config.toml
d_mlp = 832
norm = "layernorm"
norm_eps = 1e-05
positions = "rope"
init_std_up = 0.033
init_std_down = 0.0
beta2 = 0.98
warmup_steps = 423
decay_shape = "linear"
batch_tokens = 32768
doc_mask = true
steps = 5246
MLP neurons of a small language model. Each row is named by its layer, matrix (down: output weights) and neuron, and shows model dimensions 208-303. Each number is 500 + 50 x the weight over its row's rms, rounded and kept within 0 to 999. Numbers have three digits each. A neuron's up and down rows have the sign that makes its largest values positive.
A block is one neuron, or neurons of one layer that tend to fire together. Before each block is what it responds to, as a language model described it from the Wikipedia text at the highest values.

Periods and colons that end a paragraph right before a blank line, e.g. "…in the film." or "including:" introducing a list or quote.
L5.down785:542458510481485501574514530423453486448470526553503531478599428518539458540541486591566539493551467550582463586571445488481428507498511567481489501479545495529555477512483501535464511522566555517513498447522453519476487635582462453600543499477478490520459602512507522445414488456434486489

The word right after is, was, are or were and just before the predicate, mostly not, also adverb-ending pieces (originally, usually, quite) and participles.
L4.down38:517499541551576510478499534554456477535473530477506564463506495550491436444549531504500446491498580574479440534500468502506526512453462485516347492554453513559431462605507519553493604584378466577459564521509456479448565497454545540511465542573531456491544459443558553379476531528493483558
L4.down168:480370496513455610487541477584455469534570543498573443406551397492542534495511500498513526541533491564441493443459519477447515505521516464466480487513418573576451444490506451499505491561532389537440523470505520462516454416464537442495464415461481524497508427455490547423441444496527485537
L4.down309:428498496539550492416489585570430474482516548428506521456465498497584514585529505485425475468455463562443527378526623534496405432482488497521496490414482555480463456497441557468514449617503503466397499421519514446482533509472463544475448383530457492441484538398470434493390505557513556544
L4.down822:430517560478439468483523465527470522535507445542515613559529611514518496562540588514400487505481512511332504426415605493513479519446533512501530552432539503489527533569470543486450572493534487467467441424465467548542461452496482450461556435456498454561544471471479418622571518521466502468

Mostly the second word piece right after a single initial letter like d, l, or F (d-uties, l-oss, F-actory, comp-oser), plus prepositions "in"/"from" before years or places.
L7.down22:440563377447455547518471494407521568519514425512483450597470531507522484523508391564520561434508440438546546462485532510505543486482461473529550457492432491551509495434506559453480472594439476450489533574425508478488519443411560533472438505481563477575601553517503431451494501487480423588
L7.down31:488529498562429533553525487516577479558547547537546427460542466516470512463538486445463528463506534506506531373563384493448458549401537507445516525510504604483525535569531481488525490508510560483606549487550472513478497558507474420493551525457583544446558444471538466363600465483510451496
L7.down39:529502498496471481418469490367461471523464555473487485496426482568458498493450491402491466460462527490615523561580498574623516493416487538503508552551529502509521569581480539460542498513503463537429551517570424519456550458511541441550452596527501563424521510535475496408587506528608438477
L7.down49:467592502527544540462447574511475528529513447495528542443529611452582479523438510464482434507522413504490456538436481409495444546471496603483530537550451457403467557550469461492495476530498423422548540526447479552627430485537477561533464469462469470419508488415472472437558583535501543449
L7.down77:503513500451493494527508554514511539458469540495474542484509483487471322452507479593521521500498462587446561554430434623448382420561443521539484583571446530561532476491525471524536449412499484591508480472425469510398458494530534529501582467546572502484482478457420502595463545427405446482
L7.down104:355399533599563576573481549498498488479476536572500518494536605487395455530527476483544493497464562462581491477482518427515527458422529428498477461504457432492486409565452380429533469421452568445511503443473429533552506513571466520452468452507505451509475491577450567488427557469599467510
L7.down191:508501509541467376441507470474435513488454496601475374544498536417420561510487575544576496491507567475551452505477464523634552471545477508513499506482560545489555498557526453489492420435566521447524430522510473490532575565523471478583469586561431524546456489544514524463537486573606446615
L7.down199:526530629555553521504552451487373400486603518498461573538394579474489501430509399540504461443538488518450457492540478441434450446465527566495516443474578500428660538489513446546446527463526565537586433556560440597479443537609473448527408478468535482498529457573530454487528456472476470478
L7.down373:501422601573506473563497561548441508573522595470547500515485591479533518668501523520520488457531452455451458442484489369500471520501504521383467490473546468567474544413525594448534501571544516521537627532522539494506596288512548563481445482549480577485529593491450527529543413509533455457
L7.down405:579479353416523526452448474416407525534536495545562462577485457556463567494566519537533546566460485439586527493531560447471542547501516494450484449507507528486557504589455490535501500448533497535432564479481497512478507537496554453513491535535570464439464491459559489439471526533506458521
L7.down445:549465476577499436486434619470426484505481486456490559506547490460475545531431470429451402518500432500525446414508493480453443465510515507438463513504551507486579587550529479530525508482527500542552610534434483547513385427467546527606397513508386624432508503462457464460445578493528507431
L7.down453:465558434548478619416486485517556504494440468577514504503528540497574432412568452451558466540427383511476557509488515413457389518427553485392582443562485502393411489556485535531495526430565514503426520438415587502508512540498463497541601489422535516520529492432403522474457607453397518549
L7.down465:488495521574414347498508551508477542520532509514515456521506458440434556488491547555503465527484510475443547460532511476509581465513545504529542496551492581408408518473497525491587541551535495460446490408487505471587528487563521494480485447544498415571491534524478533475555423530428467570
L7.down738:486531452410503477561533525431542444480493392550467510585506484534539542509489488540548531552500589599518572462524471567534483466557516497455560520498544482405496442492448517524573482533580509512485469566533516548546412483595441475480514587556536413461461464492494372496538567466514515441
L7.down753:336571460555496494518438540511482509525516467569497462463494607493497563508517515430563549552537450517481556485458549431436575515441479492464543459565457519477527513486423526385442573472482466459577520508463470539544552442498482478533598518470474541563453524577446471378483494466470507567
L7.down798:545507496545542568468517518493461448465485461463455500430534529451519529456526438479457529476512454489531400400574447535544563487438457511458483544512526531528502493499543512436584470599435499466444473453416347529448516451503531534435493444587462606576541506446489468568488587475489571558

Mostly the words as and was in biographical and institutional prose, as in as well as, served as, was appointed, plus occasional be, being, during.
L5.down583:591532496504456561621508478516503504488467453431523455415547595492579513496493441467526449472646451481468480646441475493440574510465506490439462570442593533416453465507464533423477468529427525460626431539497538444555456407457455599541511465570443427543549397460475507481530523473485552542

Final pieces of occupation or role nouns in biographical "X is a [nationality] ___" openings, like politic-ian, football-er, pian-ist; weaker on nouns like village, daughter, man.
L5.down165:524608520501507549493569510467430502590469434465543564415585491504517564568449481559526477445459379436467426516595477485464525528497535535456453433529477459470432434540436495532523553465508492493557401532615485435491528506459457502491597449497525525429441485522570548509451491509566434320

Final pieces of nouns naming a person's role or occupation, often before of or in, such as play-er, direc-tor, found-er, compos-er; also team and sister, rarely a $ sign in maths.
L4.down245:463525449537537517540452466540542378459533515452495498510437496437538577499515511487479540444391494500527464496531550476553512514588498475520498522543448537488546487391590504481477521443496537570475446604422538477525389553499587443508553499435528554482576512545436518420462392479496466506
L4.down443:528438455492469451355470380605497521495491493495471463382473463541486622530501504506481503471465534475546475510539399562596584482517546360457453497545435521501440465466462577487569487432553550491584563541535456589586452556583550511502435519486500667424456526545553557531524549523549468430
L4.down505:456443456524548433485514534555472462402473483477422446444570424518525498498394464455452507491513501489469484446482510503578539463577551447504512437572386539411606592453541525375466426430617551403533513531575608494518499503519513447517513506439544548595437514433536575475484443454497586521
L4.down532:525560523489510491399436461539464590548455360502513498457485547406493482501499602585452555447486518533547529537440478486533582507493545412498538625514475391593401493555606549486501480401529444523390477425457502526475470439563437518576422568391526564566487488457504482468585563506518502469

Final word-piece (often a plural or inflectional ending like -es, -s, -tions) completing a multi-token word, especially in titles, names and lists: chanc-es, ambi-tions, Architec-ts.
L5.down118:537516486443487531413429539475476491516530507550424534473521483505573541544498504519505439528547515536505498487415450484444512445489498474418496536544494454504480581463465354597419458472445551546557517451515409458423517334443510450501543450503539540438497482628518460522576603514477467517

Periods that close a paragraph right before a blank line or heading, plus the "re" piece after "sc" in screen, screams, screenplay.
L7.down26:392500448566494453449479555490527587525535530489547537487406471617466464434499467511501460456500501464555579478437533525552577466429588509484558482504529535515494493515477455492538436399514563494491542476495493465534459536439529537508446522521498461447566525416450483397503507524587461532
L7.down90:489459467458495504399512483503473546527561443588484488386463514507488621614474451558487466533527502524515472495351530584441559533543453534495467566502545571501549572520460527402437501537434482448518519483411491509468615573460499436503473430494449463491433521462494539353606506565558559465
L7.down124:518533469449534486418562533555457502454455482522462600456371471512603574555481474567492529556443542519519491461504509486551489542528560484521505447492551473569509530464478405493476490519528422526520541485497486579465551447515520498500511410576565490526417502493474519509484540483614512634
L7.down178:499504448461481471482549441471498483455546594404429462506526449489534527482520487546484431522534552493532562500422493478522409463464549431561535421539516538531434445505486602573506433446521503382565515460561458533537570508590507536498502449397492494520464522459510539454518449436537553451
L7.down183:548559579504507474446524465454437513524485512476452549623558452507440537511495486486593502526473601449457511561407512489528478536521496572553547475541586537538520493475394506540445505503450345549514584516540516480469435418449496559526520485413509490491427539509429420422473572502424455448
L7.down228:463526554576517608503492457452431438475461477534515499488484492460523505432579503505473566405510422485469481538438511470496552499477459564540517479561494503539411619550470462561511557455451461447576481472521489506516510503469519570534454456571528557474527507492473524557527475516476423417
L7.down274:431498475504488529498363460461538500527541418540463477433448600438438491404531449436573491451512529524495538558551552584500568527477442443511472497624541520488441507479559495475472400515433544409555454614451504572507549543491476451518507457482493508497517477427444576515530446450487527487
L7.down322:563458476484440562530464482440506552507507450418597548612505516517618503497557547500561493513517476482500496496514536504499462560527568441551452542516492544443475497494552550515495505476497462481491447493550456463402528463569471606557461410524479558486536426448419518509472454503508477411
L7.down328:467502625473527426581444467500585497497453565500510469464348513505457555465480443434499461523546488530566390466499453520568490499520445520559475500540482489486453541428456407482501481571473537552502582504493366439480519350490438545551491456608462501531450548491498444400534514424452510542
L7.down348:516536518518563437475471527410592556491461524536534498424444497464476534488553458424525533580524524509468479512484535601561551489531588528461544450561491526547507490476496443512513466418551534518537472509540404486460499525445564453573482497471555551452535574523476540530549446486501389512
L7.down371:386437520572466540494560436562548497448564352501582425547519479476584571551542571514538487541473508453497570470422466487539510481440535518436520515502482481558553476515451607432636473528411554465463467441491546558483543517541497551542470474483512515466525514413541534500481565552483476490
L7.down454:413456512421419380524489511470449457446539515583491503468519578554441474494564390417510430443425533507500446380512414577511499645535528515503511534442452473504617432460566539443525567472579535488475522531436421539542538483507494531408472517539517548482622521496441425522520470503455436575
L7.down551:431463398495482530423479500521469469486445485513528528528502517597570459553412542462543488516522561482541539529396619503435479505466499452525515496484571413567515484581401526544431558549504482465487510504498533536538513529475524541530530449502471442419430413458447441575421474494490471471
L7.down611:483433507537581492529504417492658527509450467597623490529544488444594563599440529452523459610499523456527470480471529455648574522462511519515555429536414471509514575517448458526418549514502519480557620490537556518483492480392501521553462473525492465476503511566462472462371458411469448482
L7.down765:487465354542585541400540518531524442524519472482483469465464521514365463441405471447484465550548482575504558470463503491513436539500460481492521518542364612527481559486495551515481579534457513489595461472516514598670577485445513406460426528555528552509438500473588502543503550511510545465
L7.down820:487505528489511532470588473570519518449511589501520505590494444535521542503555619520462474524440540552462484545460486457470469491414503542503472522526614494459459498434572527558468495518525518571473503401523468448505518496555501507542482418526488487498450533530397624473488528568536507427

The word "as" (also "was", "is") introducing a role or title, mostly in biographies: "served as president", "seen as Reyhan", "is a unit".
L7.down70:475600487481539512509498541520448456536449517614470440558455465531428599433488570456503536425487558498547465434526439434460512506379486574557469504504573520520459549550398523537495478478549565444531505503474579481483545406490515443449476533458559616558449525473533465494407467523517484529
L7.down109:558622530565446503441570524556495469445596494479457502446499484466459483492501483482464495449527526563509449556470515443524484404458497428511464628513584501609461494474530527526490447554469509494457536504532428483562535488512503471428543495513452524437378441468481551523515591394432505486
L7.down239:500490580526524554558546455506500567438556465519513487428448493460492428557535484438469548444523371523554549591416555465410479427414555431448471476472538524524521532503548550460476535469482401480515484538468518535446532371536484450477494497453463450565584443558536477470536539496498536453
L7.down270:452460424534422601425467476455553510549429446525458405553495471571506514433522492577485454612555456477426471442599595435485416460552527577520561521540529558538467511488432484548468503508570418500546533470503454469493433570529518563416565462523485554405512452549493534520557547600374593560
L7.down286:578499601628529535492515510508530437579492471452478449445497472471465611500541503443443531487464512440516539429502379595460452445482494411519511552540581533570469523475482526458527556443450454512543482487417462518567527559553493457473465471435488538539528387469530480475471612496472523518
L7.down290:444547435463464381456470573491496485528451428588515510449450422505497507552525394524533476339466414462451505502479459503462529500505487493567576553460552512407466480453459613425497558563433523465541501464508547431547468455427589472469473514534465494493501537506460512527521471523545483517
L7.down336:549584466506509493532442534422423479470508469542565498445508420488560526509531468438515574503537501521464497483502529508498460401529509523531503536585535540516479494529515496534500536436459482440534434518590509516554468318476494458507567503464470496608528523504466439474465530532512471516
L7.down421:472540507469454451412552627547449517568410502527461507437525491485430528479514490578558558524514475511654477535424505534519578389518439494504517460430570510471497463448499480503451473508490455496539605435461515408588525375532521497471409562516416412410511501480469426459542482477459458542
L7.down506:629599405504491550566515520411551566536447476547488564404522474566473451489487497502581585400497467498599525561468544411472547352563607524439482363569518540464592496472562495555522568619498517591458532522481502461531584548551558524464537576483552516528510582490467536480543491454505410542
L7.down521:522503586491388503581494495477522529572516548476478409611573539498493467488550501484549459604532561502550560509451542498439545525502494474486533531470594532462452489550589566507528514549546534498572439507481468482524530430452497566512494506503568456541524482549538521505536532536544441525
L7.down543:555501518554436503470481530451582524563480545453497523524484519498441563478508533521463543526537450492484469460496506540502538433538480481509492466564542506483495412490531531520513509497467496480513498520459441531528515240473570506530511496538464482558511463500455459511508511491510491434
L7.down564:499515448429485460534472466449513476507486528400490468471486501550512473520518512443544460477450422534478474473460459550404520503466483550527576511504585488507470479506441492518431557486555468534548534667567568483516499481596534417531478411456517499438501479526577568476452508449536455501
L7.down590:560427443464487498464484447541440565552443555453424492530599552500477544531451595503516423473590478474560507586526506475419425479393595517436470525460511499510449584469452531489491483476518473451442493480442453563495511431464495452471543469518466463521532533439581508471469548424449495549
L7.down633:438467432592550501542514531517516451423456394420549557572475483568407460450490441443597553564482522475561591487451500495562491439527608516453440507462454410523504557505443547485506495499554561463534483533446413538519537512532524396531556469625422471418485526571471501540542451548509509506
L7.down658:559492517554475467463466497440483609504440524516481455580554580493529573406425486487530475482491516436522525475409555553459476467485461462451536514568532501448423562553513469493504458530553526408567460450452442468413436446493551524544422587456510588514455502487497558556413357481477490456
L7.down766:513472535499491510516391423455529485558554410531496458417452565564487449433422451452502575471483431506551533471470494484522569442556412428534598446533441466408461516471500577480535536499479518468498491486518568477484498605479448380455485493399546482479574500469540535532528553651493476609

Prepositions like in, on, since and until right after event verbs (founded, established, born), anticipating a year or date, e.g. founded in 1906.
L5.down602:548438393460427462508420540447487468535496432456529466439505433492528545486429554532485432547404400497494417508467542543474541436560521429489452507513497550555459501448523524439521465498595559531492478554505464576453572548469380492572559578475547472515476482509508491521544535492520507542

The second piece of capitalized names, especially Romance or Arabic articles after an initial letter (E+l Salvador, L+a Palma, del Nuevo); also apostrophes in it's or Christ's.
L7.down106:477575434431463424568524507606575513555502460524541452492495493424440501519463532484517595573579451496511460481448545571502528428400409535438541518483448517465449553551509551534537561588412499561552543416441519541517478471482487470519521456362570452541419525499521501438532512462507458421
L7.down107:449522436475462483441470553576497650484493459563538466597582451452609515494580532439468528518501457469441479455520422524436525514426416428456562591489561535449599469575462401531474399518535536466485541437568512486523622452557345509429420544529551525605525430483579521522498491481447547540
L7.down123:459522467560423434449533510479459559537508493553469535446459442503533492434504470473492515501519503526484547476514468498452538408579492515457470504525477539479438569554460449417526462553457475452498482448363364463518571389519495511518511537599465595485503458556504593472458471566473439522
L7.down151:520544564508468517436513473523481447505423531469423460513488543480573444519515446423500448501495571494537525537410524464554580607474446481562573535539526505448497509425535517618477407452490444419509526510440562505566570355421523480340559521491582603505509441461543472508448515532538515516
L7.down295:552620467616531483509580512496453476437494492540548576570416473519529481389530512515381541482485515524452430545522562478501443516507438563516563422523519509396492453515532540506485545503553441476511497509471531487499580389489514511477528541498451538513538422528460347576570520512362496461
L7.down326:428559464431518400505415531493545496495496446579436445471493467436511503519557525456499399421479395520479373487564519427624495528495557511545452513499403546594502512441473479511522426504502474357569522556485439465501421533558489472537575544527512461502582495444574488451542498458564494462
L7.down376:532530522531495490428418555528508480598523466480492516395410534533458508443494429526558554472456395390461505446491688437463544489490546464503601508485514508599466537532513530358565448540527572514608628602479503526557509555440477537503481532571547494515550554487414516448536568537504546479
L7.down456:418390456491524480476485448524551486540475431534471427564566526503511423502505479423458508512550473521469486540436589584544538469516497494427504589543506451634546524572524503520492490377392431496479470488565546560507543442484480586489557456412516497430459456493550537445422513490447407592
L7.down533:516492377496485497501547514452458491499403462492502539520517482573508509516541528547436490589495478516460524483458453399481446506473501491496462476504502499538485535492475536507538440513427545474533571482535440470512545461537446427519516428501446490446535385508517519620484580448466441580
L7.down615:510526528549655514492515535508546506468514452498584548465509442561425499466531439557549493550402476493505559458467541416516496521500555553425471452545539545422466556482392603536476478531573404456536457463536488472537587447449517502549522541488547408492528499469541536532512446539517485497
L7.down638:577576529542462611432531483476507537495478527410377497617624507499525515640478468473466533498559540440498580478443575448559494474455407487470490503521534547451529435415579616617434509525451441493496503453559495563516545431576472533415403491526490510563503486417443497532507534451455550562
L7.down657:514443449479487661403537520429522515442529372493460514492538515517591446514456575514488474486517505543510569473447552395522510615473538532481485465430481525512478481512428558495492479596410503463499486373532483540612473426498560527477553544529510504607468574454476502507497520491465460441
L7.down691:592581531438479555498426453407484558461459467418511472503561494501555504448462505546589499530477510531390456546537561452534419574443485478489480475554454526473509585429495516492459557604557483571512522398456498493513506499498512578473577550557476529494450548606525469516538443481548498537
L7.down772:481531470547429435585486541594444492520446468563501585457530417484489466553476412478410480478503515446483470425507468516462512537561467531457458470530552532531479464602408464575516494485557507544454569499534497463537550425484434529408505501614496526565469525425497570525479529488411474538
L7.down790:539485510502464468460565511473476542465500502528502528537538463533463448495553487538480520537457436515458542438455457437410440488568413476510607457568521505514368605482500534446561453488521588409568565454578451517532494497621416520565448487532436492439475428452510584496526456531357524457
L7.down810:565465484518458501513462453461521448526616520532522507552537502528523578554454500495504477542564470559544491486465535472449433490432585430461466504534591557541495439385523499511565446509457462488479502590501517483579582428490423523484413538608477531439539587307461487546553563423465452485

Mostly the word as in such as or as well as before a list of examples, also commas after place names (Dublin, Richmond, Warwickshire).
L4.down166:458565499535440532486581598445555487477436551502534477562456515584473511482479494484514522506464506444576500562501476541457640479496468543512472536556549496452548430593444505502586492549430522423479502498494488505429506501515499504424507437488398561463582444448515426544505557439405576398
L4.down500:488565432497528513508608500453504500493457466517481564485548464471542535488443466606632534497565477486406468505466494458490575492460540522518540506591530508403457606515475485576434522514449576426541468529455445534471471465465501540436523488480498521527486544514496410452687512506534552534
L4.down630:435433484543501593520516517456535510454479430524529597550486429531510522451545471472458443500459471521485528505519460475416401468616504558568520511526491561512595423520392511529444524445552521489420582487540510412517476389518505494518478432516420494522487530456510533484442518477510522499
L4.down650:516551451388563520441517547512459569503366503504518405396479506572574549482406417443607463509492527503485499589457507449569522490497512640477526494434540520543517529509371536355531555471521405575431447428535484551451538542494539524554617461473440458532522516456556477523431437502463466531

Plural noun endings like -s, -ers, -ies, and relative pronouns who/which/that, when they head a subject before a verb such as are or have.
L7.down2:460583513552445525502591539520495475518385466526438498540515441555539564489496481517443511524527470502507446577433502429467510481541469455485477430504449415445500443532527517446522435474446450550523520483538565440444537514502492590519437584415584519509390468393507490499515472634491459417
L7.down92:543525500511541506433380462474531521405460415436574503519553583526370595495478576451530483459494484467497484543495447549549461486503459426464599445546517555542513510538509560564473604540510454606513475575476500524483542453495537519477483448463635546511543481584571462644524439497572601519
L7.down166:510519516520516546625488534526534459501563472449569434540485503375517432493578485507520487522588481540417436496503478444506455375525500547546477488469471450550510466543493533545504530480503439534565489482517458445438487402534427629501530374540477514535527580621454487378545430454484524549
L7.down234:506413488530489521464525531519502517421523496453480509523586432451498472534463569562489450467623574545522503510479510513487448483461466588436607432523603509539440532532495663431475439482523492538490438511498537465420517484457535578545454531638489497469489524523518546479488411589530548481
L7.down309:505601473568501597565498495498488477528418481486426472623530478547494558424490571597467520499481418550484516497512517431465586526439518542464514423529571557483528553492556510589523470487530584505478476464557471459535509369612533481450533517574467535502521488514406507476473549488460485512
L7.down353:566399567423471529465512509493455537509424509515467519493578424387438489470465474532484496464579542562468528470460437511511483444562441436503401560420499422588449519484558532498567530477513508512540482514556563465498432408451474491453520461464478621452604494514408470449527433559528531520
L7.down387:552488515553467490546552440435535526518435490440439501510524505525544537527565504500511519566445485518511529502517540528569541536451537500512522476425578444525532500464491433402458496555580507541435497583462465442425475458500469481491482489426503555614526551504458486530519544413418469538
L7.down425:486543547477464455507530507508558510442481445496544503419572521499404515468561510540586527475488501480471494483455395505571453563452510452502500436511520389538489515532506517468505498504496476527570492504528478511536489526628548524532459552465610469435527547496535513594482444601467488445
L7.down470:517442531560493545592471477506493463512523465364595466502515548541527504386515564549462488520512456453491514521498490510620549448528586599540528479527506430512498502591586450550406444443490510480430525521451441506563486547485583531485572454519499492494441559477437435539430532493512447502
L7.down503:550514579519545520474478463447576513512492468451532537448525431438444546476545536603509547465467385524421430555485561434538456486516561578367494535584466480458480532527434551500483496503504547503485483535431546432487524423537514513519496521504497480542467479546447559539460525573486498511
L7.down535:508489476416440589437541575484513456445524408523507435529522528567615456421472507386511488526473471445520512536440538564464508404468483530485449520416509454489530534551513569499531512540382481570508521500430516493525450376465511518433499463533556528551521533599530431560441544543435381502
L7.down608:566458441614512459455523492477546450490485552462530512396379451535462526548564477489521578535506542520467553491437475395496493432540586414535440456617493472493504578552502605469502549489516544519485523479511440511445560492574476526498430443497355558544481510454547523469595545422446486487
L7.down648:508498464550445460596544474545608476534432489392551528432482476486556529511608569504526505496511437529471448484515465440515505495411559486497442610409506565472479478473512482493525525493583463593530489519509552457499570371574469474529528508500550591441505506509478483471433528497462593455
L7.down715:487516525516449480504502490480488515473466499482524529455518491557552511461438506477517486458449497425525442500565434482483520516458473557487562585430423573536583686622516523460559484431477458535528513494546555446454460412437455553532554458559522601563509522443535501542429505451459514466
L7.down728:445448514525543451445529441590460514467452478453478622531494509526430624554561442448486508497564591478523562493495433565433438584523546445464425590416487467475542473468514568573521531514481490473462465547499462551507480468549457438534486423520413432626503576447527501566459506476491486520
L7.down824:474527597497465487510464493535517598543421457530549462476501569516437369487470467526555509491566590451466505491541504522520554421516607494436459468562515512618525596457479471581451439568523522430535484499485485537425621339555530481543449499521492499551564441487471515405490450441523581515

Final word-piece completing a person's job or role title, like manag-er, histor-ian, psycholog-ist, direc-tor, often just before a name or "of".
L7.down28:459551478529553530463475591460506526560405525457450494510542511497443553444479520471548574427496497501595475512477529435507509432451397556448532480537462503517524476529446556475486469473580531485499488531491541463560511489574452476533429514432552563450402559531532579508446502522457545464
L7.down211:532582518472532482574469504430491523533524580484481560541575546519513501375588459507606516525485464449484393552544496488568590445559471538532491395495488506547502497475531471591499461466561432436553606534507562434558544371525467460453538489520514521605438418545538498432612524495535499581
L7.down252:501536553526479428429521527538448452479472481521525505464440498451457477405590513532436557515459519518510556524450481611488480660446440500573492509539666533458552410477542524516475530584495434464437511541465511479474485380535531476452538459520525474541578541548470514458481466529569516445
L7.down277:460486519571455576424573454484519533613529485507493530445447586529522430478476594520474479513581399477474545450360572481598427517537453493439621501498421480466531526554501478439494500453547515369497473573444571560497487637530416395520513584480494447641503532463461492453449527578608501501
L7.down281:456491522434474477526418496462478445442446527578486536686513570539480411457496482578450546410446494523482474441525546518442417580485516576543554427537598532494489554502455581452471466426498562486484455545426470498502460246550565530464515487481546486597464552496480477602521429559449506484
L7.down300:505518544473497672532577535417537409547484573532448552544493431477510524542476475510464488479528528461498461440456569527542532459576507518536539426500599579551591559564511481503487397482456436490487492457505489490526593412524476467424527556475585553575558461545531485551566574436551454438
L7.down364:550504575565564521470525451492575436439490511418452433598553494445501439444524460460428402552528465569436509455548537558449445519559539524426510531535501478511487466477553515546583412478551484557500588472483503440489513495513510556534541473405549582520508566533423472525479493553450477488
L7.down386:556463534453559520511526555447454468538597509439450505481469536512443511516561494454443525393567493528412448464428554524480403501569523488500461426500578519611510460579594520535459472494495581565433428519492527413517474348472578431380509541523452478558548503505486450526527512516482478529
L7.down436:528547569495494452491484552453527458539504567469432480457494513554459432420440481472444434540435436462452475512553550434461528458529503472478603439568551506488444596431495611489458469527538440415563438555481473393540406530526464468441536440501586473517558516475535579554653467452486512539
L7.down491:535558483522394490522529554493471532448536502419546500486539540530467464529453542517546481523513480610517581581458506413431521441504524527538604484526447429528480443503534517471522452474437477489538492496452484525482514580507469434600439560427485457509408565475496485572445520442456501529
L7.down505:500521495519546471493520526575566514520425562436491568581507397498550372398517447545489533508522599510450586457519526523516524453559528463523533510635475480511520419483604512556475465502596502519416536491545496457505455427505524539427499499554585460530472515461538527491503507495511531452
L7.down512:495562475489546469471529513469517510528493510480499418604525509528506539461504528399527445550424500426484675461521514509490519464468507514586507546587528530522534431486520514522446492493516438495396574494439546535519409335442517536593489426561421500484513486540562527560369479528524515541
L7.down678:526412517522512459434501446569458456494455468472529433581578479496495563509447503487523488521502474528472509400582482459558446539501552535537504539489445512481555512513522471471610544481452563543498518551435539585585450437405516548481522592507432536451489491490484504442497603525607492544
L7.down762:561564566482526519461465521525533525546536475433515501430507460476459570512546464442498517557546442527459436430524517501450514468519513448586519525572582571516459410523500466583436491458554461488523506528533504553504478339518482511389585458507463451600620504511491487420444584537488598517
L7.down783:505456488491437498480470464543493538483577561510421536553521471429508425512456522504503533596551540534419458508545541538404471543625437491453384514533514493424497506527502606468430464459429449563531429484535548409411543450508477476565481429481537533476406520461536548461387429507516485512
L7.down817:507486503426462501478523501497575505448455500465558461416495524491550406449509497440442489557620415551453480457507486491526487444528429536534473578442467530570510482504525458507462590456516464541585516471517409497535438513440493480480512486501493572502519484535548476497407551510501535410

Final word piece just before the next capitalized word of a name or title, as in Los Angeles, My Bloody Valentine, Gill Banks.
L4.down10:511416394557539451532434447580474499506498419416492497459444481529458461597453519547519515593497504433528524514523566563550588526381549489498480466546438512500577435430504566435535461484523447615452530464536437596479543568557520484459500565619457486513534517469479529560534461502482485515
L4.down107:346485449501477485456482507599532563542545503530529503580459619346571553522500366588477581553547397501614524400472529515423493431502568551457529493494448437516508495564483518475611437577453458594429497527496538539475525484579450495445464492458515539510503504460484506480503445555546457423
L4.down511:512514510519451478527544433568503479589494608489482474516413495469559539619609491504441497550460580439511498380542544496524522507455509449470528485421508540574437430526477528557500426500517470535465482517377538499487423380502482514401395423518576591465475496455502497445357488493550473485
L4.down817:439463387522471481444583460522485476511467441482390452527536481483515435509471398434442560547587522549488566533508598523499472557493512587443395528437491526555385381480506451529489414518585469535529508471484495525520519447494569516546489489471500530545474467435502456472553527509429390469

Sentence-ending punctuation, mostly a period, that closes the last sentence of a paragraph right before a blank line or heading, e.g. "…turnovers gained." or "…Prva liga.".
L4.down436:563522472497548452403466414495504430511476512554406449510453540546507512487598449452545492523528629538476475506578548415527570491507424531519566510583521539540451489491505425435459511486496565586515553490406457432517496509501571471411478465551542469544484475467461402488637530564533493448
L4.down546:561441551508506350506515424502546495485541537543430476449546465462437476524463578509531439536535539473601486569545510562533541480491501506499528532589439460564508460500455468455473581453526413444581480519534478540525548625521487496571507548554554581506535522444611550400439462535593599373
L4.down608:496493541445427494467513455581530459407543502525483604459467469547409514552486498563508438436528504452531486542491438560567477551478408498456479538551445494604472546543548499489524482505443459426546485499559544432504566463450499529543476493648527482485576472481500492539484508527476544459
L4.down771:502540571505508495471485603532464529489523508500609464520503478582488502515402481447580642443524487527491508514619509469529533450556453518416411524556492436547404512497552533489423520479559417520603495514533480520438503516443437487463463490510523505487491453545463571420436492439438445550

Final piece of a multi-token word or relative pronoun ending a subject just before its verb, e.g. cann-ot be, pl-ants were, which are.
L5.down541:523498550610505538522597532576433510487437509386531540494514448521549540467467542520492529600554422354537527479511531500539409440512460474529506481506488421546504514607518553501554472541446504482409521542568491527472388410571556497433535542457490463506529543582532435535427536470523471493

Word-final plural suffixes on nouns (-es, -s, -ers, -ies, -ations), usually before of, and, in, or are: courses, cities, co-founders.
L4.down67:505472507523533433559535557530501529450550542440461506381381498505467559589539522588546514486470547503482577517461491442536516493534544501464467566488518447530483425564464422431473508511527451433429525541460462476480559445487528481575521482515437387514490486510516574508526490507521534471
L4.down216:554623511473530488484413401528436374523470504465471486484600493452509592532441536652573463490604532492484466467451495529503385560457494599525376477514471481583467517497515470416488586507499428451443549412495502517526497550526518518566596492481467423430506476517492532456525440574478475494
L4.down252:464466507494615550420465504472468444438496508481477420502566509432412492492544555543472530515543672475524542444513489563503537535433505405561469430501529494565454509427518555542600445468561475492514448484513484548502531509537437583433442461483427556454549467519468596502505514505553451477
L4.down575:522515471552518501481565482579382481529499579452503482527501562510453502458479406482548483532527560450565552504510544593498399550501472484516597503424465532511579560507576577437555541545494466516496499523507490515483440301498504478547549513613400427586560471530488586483549465501455469506